{"n_layer": 10, "n_head": 2, "norm_place": "pre", "norm_eps": 1e-05, "qk_norm": false, "attn_scale": 0.125, "parallel_block": true, "init_std_qkv": 0.0361, "init_std_o": 0.00808, "init_std_down": 0.00808, "beta1": 0.9, "lr_head": 0.0311, "schedule": "wsd", "train_tokens": 421600000}
MLP neurons of a small language model. Each row is named by its layer, matrix (up: input weights) and neuron, and shows model dimensions 64-191. Each number is 500 + 25 x the weight over its row's rms, rounded and kept within 0 to 999. Numbers have three digits each.
After each neuron's rows, "fires on" lists the tokens most often at its 100 highest values on Wikipedia text that the model never trained on.

L7.up423:478504505530485540507445509501549556540530508470496512547487507486471490473471513527463515485503477466502524531474526468458494521463461502479502490514517500530482507525510523516527474551469544495523453477489505503504496479484505508472505488516488502469418514481479504588465457511533498554501499538485475505460512523483516540530512505551510521493441489499492489499459508478505490470499
fires on: ".", ",", ":", " $"

L7.up1:511449506539539486512494485497517484448512458450510461548512501523483506500483483514474487487536538487509495490512490469522536493475504453495482486476512538546476469528502520515491512523463482545497485493482561493482487513498469515502539460491549503472488533462495505533530506511560506491506492492518527485495509497456486520520511493491511517557445475521517521489483511485512521508481
fires on: ".", ",", " |", "|", "\n\n"

L7.up701:481467523500479516457510469503483528516483509516502511504471489487514478501523526508485545465487494489463478497511524466492508470496487451468489524466521476489536545488549494507508551518532510489493539478481526479504494478494490550516474498517442446525499491490520466501515514525494532492490482498479564489442516481486489468506531509485498516508493503488514532506465469476532466476488
fires on: " w", " ft", "m", "g", "st", " cm"

L7.up555:488527495519537479469477479465489484510463499518482524537520504475546473462500491528559504515574519453497486479504485490462508505482480509501509481503517497473499510482524494509521497505496486499446482453494524474545481510538507490533477521559492517518479514551533510523462486530501485477521503525469497477467511486503472509529503506522521495481493515489480482518522532479529541505455
fires on: " and", ",", " of", "0", " |"

L7.up382:481452517525477450524472492513540518479524497505540479510553506485513503490476513485534467492513513502519450525500509508519485478522470516472464506489470475514536523507487563524545502497493541489544496490530497479462497467442511486523494424470507494499506466470551494490520525487528527489526475493503461467440528444501460508501547498528503507537465421491473511469510508486515516495493
fires on: ":", " of", ",", " and", " |", " number"

L7.up749:476493511510479515517496532493521479495452492517488475489488536507514496478473507533486527455499475487521511511517504476504498536488449486538480507520491521523521517469486507570503531523516484491528492447506504519489466470467482491504547465485510541510494565461487544531484493514496519456503489551507496504483531539471523464539509484497554513481452480488465520455444534484506500464473
fires on: ",", ".", " |", " of"

L3.up68:492530515517524504525471491475528502475484464474551481495490504466506464489477490533537510513506489478469528429523516486489515475476469492502503479547501499464494523543514487458522480488483464553447478425469469513526485507475482538505461487529527505512520519508523502480494522500475504488515511533471498534488518486474492480537496500536547505529514494483492501493439499500492499514507
fires on: " of", " and", " &", " |", ",", "–"

L7.up635:483450482500572502533496529455474483532514512506510519523526530495495501485481506474554542486528527465517503532523490491491526493512480506472514500471504501490495518462499489513523512517546490511470485420483512524464459492505493533537501523506534478494485545506542522495476498488495499492506471454518481440479539459479487473476453500489532539508496514505474480465452526463501483463499
fires on: "s", ",", " in", " m", " |"

L7.up202:467467494567532508468466498516537551465518515519517463523483501519493517462488506474528488459478519492489484543520517495546486518517487508496483468492474505547502532500503494486514450505524539508533467487513455498515527520457524523462499469519473473518491515473527527511529492453474502523511516477490482436489501487456496500519507479504498535529475494462462480491501502469469498504532
fires on: " |", "=", ":", "ly", " =", " of"

L2.up745:482494493517451515496500469512492513497505516505486498545504484471530515513488504490518530498533498488528474465500551474476526440456464527476484514501473531458484470432482508523549490504529474537506503490501508511511519441495512514513518517481513445498499527495485490452545517539510526541468542471505510511435498508498504491483475483521493527515480494502483514510511482486511501477530
fires on: " but", " he", " as", " that", " although", " be"

L7.up392:499477464559523549533529473468521530465501474476513497458481492515485509485508467471551477524514493481510490473438523489506536455518483509458507519472492502502501489494512512486511468514512483543500533454500480459507470489502489536533511484475492506531461539473508532515524496530487505482545511527501512498505503532495456459472518552487542504505506490497520511490495488490492468450501
fires on: "″", " to", " and", " (", "–", "°"

L7.up536:494482513492503525499465490478510484463470466492493452555527496493520507482505527489496504488522507462520497528510478511507482503451506456490504489462533511493497519513485533536522500499462444522488493498493544529494496506534456584497524461474555475540471542436476514521510484490527482525532510496510519486486494455499469505482463510526539521530518478531523536491468516512563486495482
fires on: "\n\n", ".", ","

L3.up686:484498483561503512540526424536524498483549483504518474518542502462521454527450510491512490530520536491475507473517538464453485450496530494503499502469481452502519521465530495494569495507490501511483473430529515471467491524485501502509470501514512505475502495513538504484486515519508525479504479490481488501488527552461527486495504504487503514520541491481498516505495506455515510527478
fires on: "–", " |", "°", "/", " °", " Ne"

L3.up492:483498478520508536500514499472550467486466456509517484518509545464510526523471525494514500535512535489500460523538519475491510464542538457458524500487495476489560498487542487528523430520504511493515454437578527500469506490512508544541487529482481496545481506532500476491477505502506539470502529477496500524508548487467487475469482454491513491498508479481540510504457513501478510512511
fires on: " cl", " of", " |", "ion", "°", ";"

L3.up514:481504498533530551514462503504521499459496472510506465526521549478482468526496556552441527519515515472490495478509509481486469457481493497507503503530530470499547488480525486492495494499497477505466473424490536524514493482502497496479510507496456511503476515520515509520501511493501472530533453518519484520482494495485543490539466504502532466524511478460501518478437504494489504543504
fires on: "-", " of", "–", " by", " |", ";"

L3.up689:471515502536480481531506490535465473468468474439519487497488509529526476482519501468533473507509503485542529473497563497563519446559536533485446514540514519455485552540512511480556498516488487532493524469475493510512486461467481501493473502487483489507501514556510489515477503532518497498519531497499490488502525533519493476520497461508552498491508466465461498492464486469462495487528
fires on: "-", " °", "–", " ("

L3.up313:482507521504508545515503507490516499499526494462515477460497516508447485466501472512515500460544540477541493486497491498491554488474455486468482488558507521480471473492524526534488478519510512499492456497513492508469515469528488554484515507480465516461490505500503492497457510553549502546495477471481508510503515494481513464482498495548516442530460458521459544486503472487509482491498
fires on: ",", " the", ":", " of", ")", " ("